From a checkpoint of a small transformer trained on Wikipedia.
Architecture: LayerNorm before each block, learned positions, biases.
MLP neurons of a small language model. Each row is named by its layer, matrix (up: input weights; down: output weights) and neuron, and shows model dimensions 0-191. Each number is 500 + 25 x the weight over its row's rms, rounded and kept within 0 to 999. Numbers have three digits each.
After each neuron's rows, "fires in" lists the words (lower case) most often at its 100 highest values on Wikipedia text that the model never trained on. A number after a token or word is its count.

L11.up715:512517471485488506447471496519507467513474474514471529515529493492516496493487493539481460496500537464496516510550475479480464474474512505511491471492489511496493504494519507485483529461524542524461505456494477476481504498527480504527473513464459523467478516541474505534504494563477425511539527518485481490495466513524470479508522495537524511499474486492540515528494466527481480487510478495508495488498516491498512511560484514522477510534492522458490470523516505439470479495519511503491531497527497516476507521508488491468500493527490464515509529509482539498492479491485534532
L11.down715:469509499497528498485535480457464519486503486495510473506430471526551518509497497526462484516495436472501525510512512521494492514499503518491491463522485466513503492505502523500490498480482532458468514539463556436518537510539491486483518508527487467515504490494527501491513579521497499478505522512510494527499510503495481492489515533490517539518477515511503501480513528473482492462538490490473508522532477475505504486573506483456553518474510498496466518501511510519518511516475520483483529487453480510452501515500512487503516485478490497515477482502495524459468510514540494484
fires in: "of" 55

L11.up76:507528494530488476542475552464506529505491498525532449493506490471495488515460427496479483515531528472516442515503516487474504522533512482534496511467496484455508547531460519482485530498524528498501521510541542513516496461501492505488480505532492514505491519542547483488522464497498521500518488435467485487495447509518466518473518494518536450487447450467509513475527468536542522491515525550492507489511483506511511503517472489480512494524514504451478507492509500516518512491506525461525525505523510533527492528542493479481524483499528476434484481528513538483524559493492511470
L11.down76:486472462473475530480563464524502509465516494457499521506497510495470527475543528485513507477469465507466547466496496488511483505512508525472512463567481500538493477468520525511517485493471459534469477558526458494476542509482502531533521497497488497494508489477480488512508514537487463517491510509493503512518511479508489493525493536488486522498503530503484495469490529457479471508468462497511502503500519490532495510515543507493502499547519485503498506432536524472480487492473494507482503467471466452496470486520483558461464542516486488540555496458483488502535512543522473496
fires in: "it" 32, "and" 8, "of" 8, "such" 6, "which" 6

L15.up583:477541505517501507493518482478500494493513506552483526509500535463542491536511446486531527501527479496487544539542466454529464553486483454480501543503533480488593507492494499561480512482507485522495490500508498467489509483506501538467480495501473499509523520495451491481479512512501511527517498533526497473503526518506490518473478491448508490501530510501510467468510519501491514476500479501520470517537516489488491510502492531502500466525486558500466477513481530541529507481469510486499465472540520501493496505448460542455470482487500529520506460511499490521451502509554532504
L15.down583:489509523518493498459516488517509479488525503512477502460499513476505458479538510463477477459524503538504482524505525559506510497498482509506472527507476532511534483546508523481453532520492475488474501528494493490496511507505502507491544506510515507505530451506444479526478522497461482497545511466497471511487488447517499494537480518507550505522468495547533489523494531511498501533518474534515494460514534499519510495516513528514505503442537521486515520529499500525519520508519515495476491510482502463515464534502534494518439499522471499521458528492521479506571519488497547481
fires in: "a" 95

L7.up86:541470495496470518463473452470491476488457543499498540508537519555516491509482462482506497507455490513524477515473484486522516528542466501552475529482502501485529481508452476497539556479500502534502485486491467490476514502505475495489499505533483504462500521482470530493517504513519515453501515486509483516477513499507528499544457491514509518532489515513538493491474504505532544538445518520509519500455487440528535450472485500504513511487506511524522505457472503545506490505537522487507514518519486471495481471453495515526520486506463537466500494507549466504486511485487518473
L7.down86:497483460525486529467506509509456485517501489515503500476508505531530462478526549496484474501507497481465494536516544462509506496493544476510539448457542450471520478453518514515499538494482492491516441480535522466514568476512547449540527469520479497468507549501530487494503471498484517525507510490507502490542502522481485484534490503483519547483495524526494516502492575481507513517517505505522474515531534498533518525472511458485489469491524490476474465510530496485475502511520535459505500522482501509490458486517494506480457540523497487544496462506499526504477463500506497564
fires in: "be" 31, "have" 8, "opened" 7, "university" 5, "launched" 4

L6.up506:506486501467499523480513500469427435474512509497502516494524459494508501461513463481472505483533499521507503546492470518498463491476459497486514445501476521534511525498507538497507498519486478508507471483530495480516492404501517499522441538489483515503549461493532487489470496442484497526525510509517482468540517463581511515493461508513510481482505462494483489496506529507528486492513517502491517541512453508499533513484524519508505515533549488529503519484536498451473456472503506518514514503480464498498485505497501536460542488500497519518483512526493482511493565485507516518
L6.down506:521512505534485497532492503500507494508520453514473485493486498473501509519457486529499506491507472473506479458521486466498496496529455484480500497442517481499467511456524485510503536506523454487480535500465485540501534454464503492549518510476535515506501522543560510525531470507478484493507483508506497469521524493489472477496459528477507531474503492522492491459528499509501453571511491506541520497475477513545510498510497514489494473499535516541514493463523508494509506547500462521471505521536519558518495502498481499521478445494493553536511487526434502483502503540497461494
fires in: "of" 26, "career" 13, "from" 9, "to" 9, "in" 8, "living" 5

L10.up121:456514533469528552545490472537494525507536424544436534502509511472507502513505519528482497473492498530481479550498530471502465544500558467517496500479493520498513490524481492492487506510470498492542510492554470493472492479444473540481457489520510511510495484544518514531487485498511510476501490509516527493487519513488494495477488509466505521505499500501522516502515474573518479465475494483552517491501552515542499505479485511465478541485512511460479497501510491500536470490472549487473478491492506520465475503527510512504504482452533519489503477526473518500507492460524544494
L10.down121:515499503480479521521555485537473471498512478547488498478502484507492496454477492490519517482501499520493485465481548506529539496541494503501483544524455513485516440523497466483494513521493486523488523508529492509459485506442498541525542587450517487496511515513512478530522491481548496488491508527519497473476504487507497540540502507510462489463508558539488500515439528498541469494476477489504472527554469476507516485504492503513491493457483479513458476532483475495509516477493527503524494480503518483493456508503499510492475530512469448500460505458487505549500536555460492468
fires in: "was" 31, "a" 6, "being" 6, "win" 5, "won" 5, "drove" 4

L8.up581:508453510488501543423462503470503500532488475515514519469531490554488530510511530540484499506459509495540507478441477516469463563513521504528491502515458479521513479476495500513472563477547472552532514461491504512495508479514505521476499458493479533511513522528472494449495498508517496491497514503513502547517537543475535488509475496490486508508489496467497554512462491501496480510492513489501505496469484521481497460536478453470504498511506500529489472509457502530486509526495506525550526549482529497488458533486500517479486504506485520488483522527496484487531512489537499454
L8.down581:518525486525479520518504534492501490467542509485490487505516519475483533495448457494498499515509469525483516467510491479502486456486533466494536451500536514482493467474494477520475514522461501482523504507506507469509485496486475483535480506517519476461480540463538528533486496442490506494440543490458502492493539496494519540519522489559516504499490519491512515540459506499483535546498474518513519536507493531496516537461556500494478533469522504454481472485520457499502427523453527499495549478512499524543507472481493486511515530440488514514535481508533493509501485492451510570
fires in: "had" 36, "have" 34, "has" 8

L10.up4:513516492478495516533475513448506490512535488494508483502481516493528474501477497455515484517523510493477471488468502491497467513513520474524507485497511467510489517536454535532485533510500532478513510498529497435532511489547530519428503515492471505527491527520528477475495449492508513527479484473420488512510480498506495522457501511507523471501491506484505518455482494515490505461479504506504477474512563534546483508450451491462479520481466492464532505506454511516490495518546502523472557466496525483481470520468491511487515519486492539536515526518501504491515545501493458514
L10.down4:496485500461504476476520511521503480471523503488502524498556472525494540498502536513470520512456509495470541489520495494506484484488501485499508478555473470485476505446518502489478533542490457510447500416504460539462502526513484491513499487525534496494512506490502517490486521470493506493524523460510510490514553506501473513543537489500495512514507504518507490492526565508462528521495504522505474511480477464525471515490531515549508514476479486497479507488590491502502499490500500449506466464454503483515518509541515540484508487459528460484508486485481483509507498531484519445
fires in: "to" 25, "which" 8, "and" 7, "however" 6, "after" 6

L15.up521:538490510416464524524513537496531511454446501518481483509519457506452474473516513483441483524489532505504506479502491511507483468494498497469465461484532485444466469510535536499469466546511528513506531505466481514517503560474495482573510523459479511523531493509510526489502498495487475491491516507546467485492464509516479508480523499535485551489480493516529489482465466467530450517500482489470486479533529465493488508503512524502500526546514505490501493492479458471509559491515487492504487488507515527486530504498498512524479508526492508509456495518510490523500499479474517489
L15.down521:555486489508492496519543514523507445501513505491497517517522505500500517503539503501492466466493522507486492491538484480525491497486526465484510493467505499495487506446557515513516519521543503519534518526505471500480522503551526498537495518473537481497468518506450538532506463504492476526503471554514496454473489511473481509461511500528512517457563510534503463528494508526513451483524464505490442500472507508471495514514517512466542431543457506493506488491507527514531484465535482480498478505518474461486479490439495515495487506518473455542508513516492493533488482483507468536
fires in: "the" 37, "of" 10, "and" 7

L7.up136:498487524456506496462454543487483492527507534563493511503541534497491478501506550476489487494472491550488534480505545444479480530510519495455499439471528501493498490476487523475506520509546489523487522533528479480488514474488499523502531497490456543457552475508498490518469506527473500472505497530514527479484509491503500495470536536514443510540524501474519478502473475475495500496515500511496475518534479529502478519418528497521508506503518511509446487485512507497511518506502503496505517549504507497499531522474511484483489532522478442523507522492448494496499526531488513498
L7.down136:487533544505523525494484499514472498513485480533494489555511473521521516498506481472502470489535498484493504515538527525502509484526441518524427499518491521495505511500500474524500491514525564484512501462471484506542535514500491470480472491529489523509477522543458488513475539534484495498504489495477482510486495470499495510526485455499497492524490466508581516470489504469475494466487511534547534508513475514498492446491420482488523524487552525465537523500518508460491505544573477476490475501514494491469538500493518500458469461486538542482511490492463502506491506499526504516
fires in: "of" 62, "california" 7, "2020" 4

L2.up633:497499515486453515523500476512482516519458551548512482487499513522491499496508503512472480478473507514472453524541580488525515517452526521489489478500494478527482471494509493488498540521437498494474506517515506457490486487474495494463446510504506496542507478481461496502503450513537528488496540499493528512497499500536529473487534491508527491512463490475455494498509489497543505486506502528465452505521475496512470493464510493476469509513508520522420475479476525525511483480523496530513515469549502487514495518520531518497503493513478466447506508542491510537470465470515498495
L2.down633:518536511438486511515558478486457513529510508527455515532486478494477446492515509433482486471443517493499506477497503487501541514490511491509485518476480501502523491510508493511526531534500475531456515452494521472481518498497521513494455511491483535538517494501525504478525524511503460492514497518474492490513512568486533531463487506460501453504494500511496492489494540492498479486512493482514464454509505520568488484491501498498478470508497510512463496523516466520513476483527495500497530463496473530527510520551509484495482506522456483481507455539517551527515426496460522540
fires in: "against" 14, "won" 12, "lost" 10, "title" 9, "win" 7, "defeated" 6

L15.up531:484481502464497484513508493551478500494495474491481514517489507539517500505476466506507527529467496546499505488493490517464507459494492489488436494515490482495502479490511537485522482512545482510531488499494471503503552469519522546567508475483506477509521541528500558489494508504487502495507491517494495500506510499516448511469502492454540505482506525516479466492536509523484505538472488517490525491472499508487453467531465497502533486539503454521461511488497487515521489500523515521456447513492507467503488517473479525463491519492508498518529506479489503495450534476518496470
L15.down531:526529492567482507484459532467515458554504502510494500502482494480444474500492502479468465519502473485514478559508552508501489534515510504473524473489542524524505509520506462493501476464502508451505545493514536502530493542485505519494517476510499476471489476479470449507475525506478477488513483490515486497516485493506544496523503500534469521478488489503555460498502482450515492481522466508546513499522498529529493498458517528453535506514517458487500508499507472493507481493527508493524485496492484522495509513501485506546484477490527485467472519501511473474531485495516515457
fires in: "a" 66, "several" 4

L7.up263:487516526469481515490483503503497503545501483472485527527510487485450484503474528504480492473490527538509431515533518512493501506495497490486489476486543449530477454510523497518502514547483500497510479482515473473494461478482452497507502482535488502502545479482486479500466483513480514527478480522480466475482521501508493534444542481554510498480485542494531507468515499475494506498508465547464500501457482480452495532476471519516527514513546477485484491489475552495501496496498521520489538501521528508470504512498522506495501528447505542517502476432487514514541535517495544503
L7.down263:502484525483484535529482492489504514518501548482461476499461532491503492515483514512524420475465520529512521511512516525492524523493487491464462561482507494483508462525497514476501466525534506543504512508488504473520529536504481486484497498495476461543483496522482521480511536512482523485528459461521457495494454527522539495463540487517472513483497530468518503534482495490525454503503498529488492479476485534484466489516450541522518522510576483466511530514498490489502505535480495487518472481502516507453443507503501487465500548500530499501523460507497503526527520479500538472
fires in: "of" 76

L15.up18:454520504538541508505517468472507490489526525529455491472495512559505480498493536510529484522531465478492500472471525492524494522502432531515491503518474508545499485490523513546513533531453519523499484496469510476526463503473501546480484467519458522517522497526509561460473486512510457491471477510528437500511498476476471445460553503561564475477519503505499474488541496511481482472460503492510494485531501518472511490545480499447498524502471551474508489491513525489529531528497510499485516489502503547500508521487547509460491472483504471475510489524476519515510506541513507547
L15.down18:508485494471486502489517528502547506483499516519493484493468541527498529487481449524528526457530475536543519513510510484494465485474514480488484516512514555477499493463495531484495477499535499431501541486530492487509488494473455554518482529529454504452520469568507480540510534515444523520517497530461480542507484511502479507506503464445449475500535486525510551495504492528491510480451470514491470483495485468484535514483501556512525480492492537474496511513530500496546509460464485468506460513463508463510479462462499501533533489491538572487483487485508526503520488496519494531
fires in: "a" 67

L2.up297:512497443491491497551512499490491513472541506495514509543527502546501517467522430501467466517533506468518506510522519431466458509477481475499549464483471499513511512521446491469541491461471447457488533499470505470510497512501494480508453486505470497515502522504487525528518499489511492472466522498535489538477509512491478518498454454489527459493460496549483488490552503501507498491516546549519526490485516508517522539531490559500492456500486525474496533493516469532520470508457527508514491495503458494444521503520506518522496515525477485497482536503499503530472492480502509540
L2.down297:482470459500496486465528464561471505517504545517498527449524494494520506531485517515420512488451536510517472506498485515498483521511478510514504518539488487532443514517540514522528484521472494526447491487509509509540491514478537519550505521455509508500442485499521518522512515519509490497468496482516506527497485462510483516493462515524472466520485510503489501457524492513536487498518561484488530496540477463495508477532478497529492504511535503497450490550524525471489477494521496495482494493509523467507499515490489480518500487530536491539493446501479504544460452510526500501
fires in: "career" 23, "village" 12, "living" 11, "location" 7, "status" 6, "graduated" 4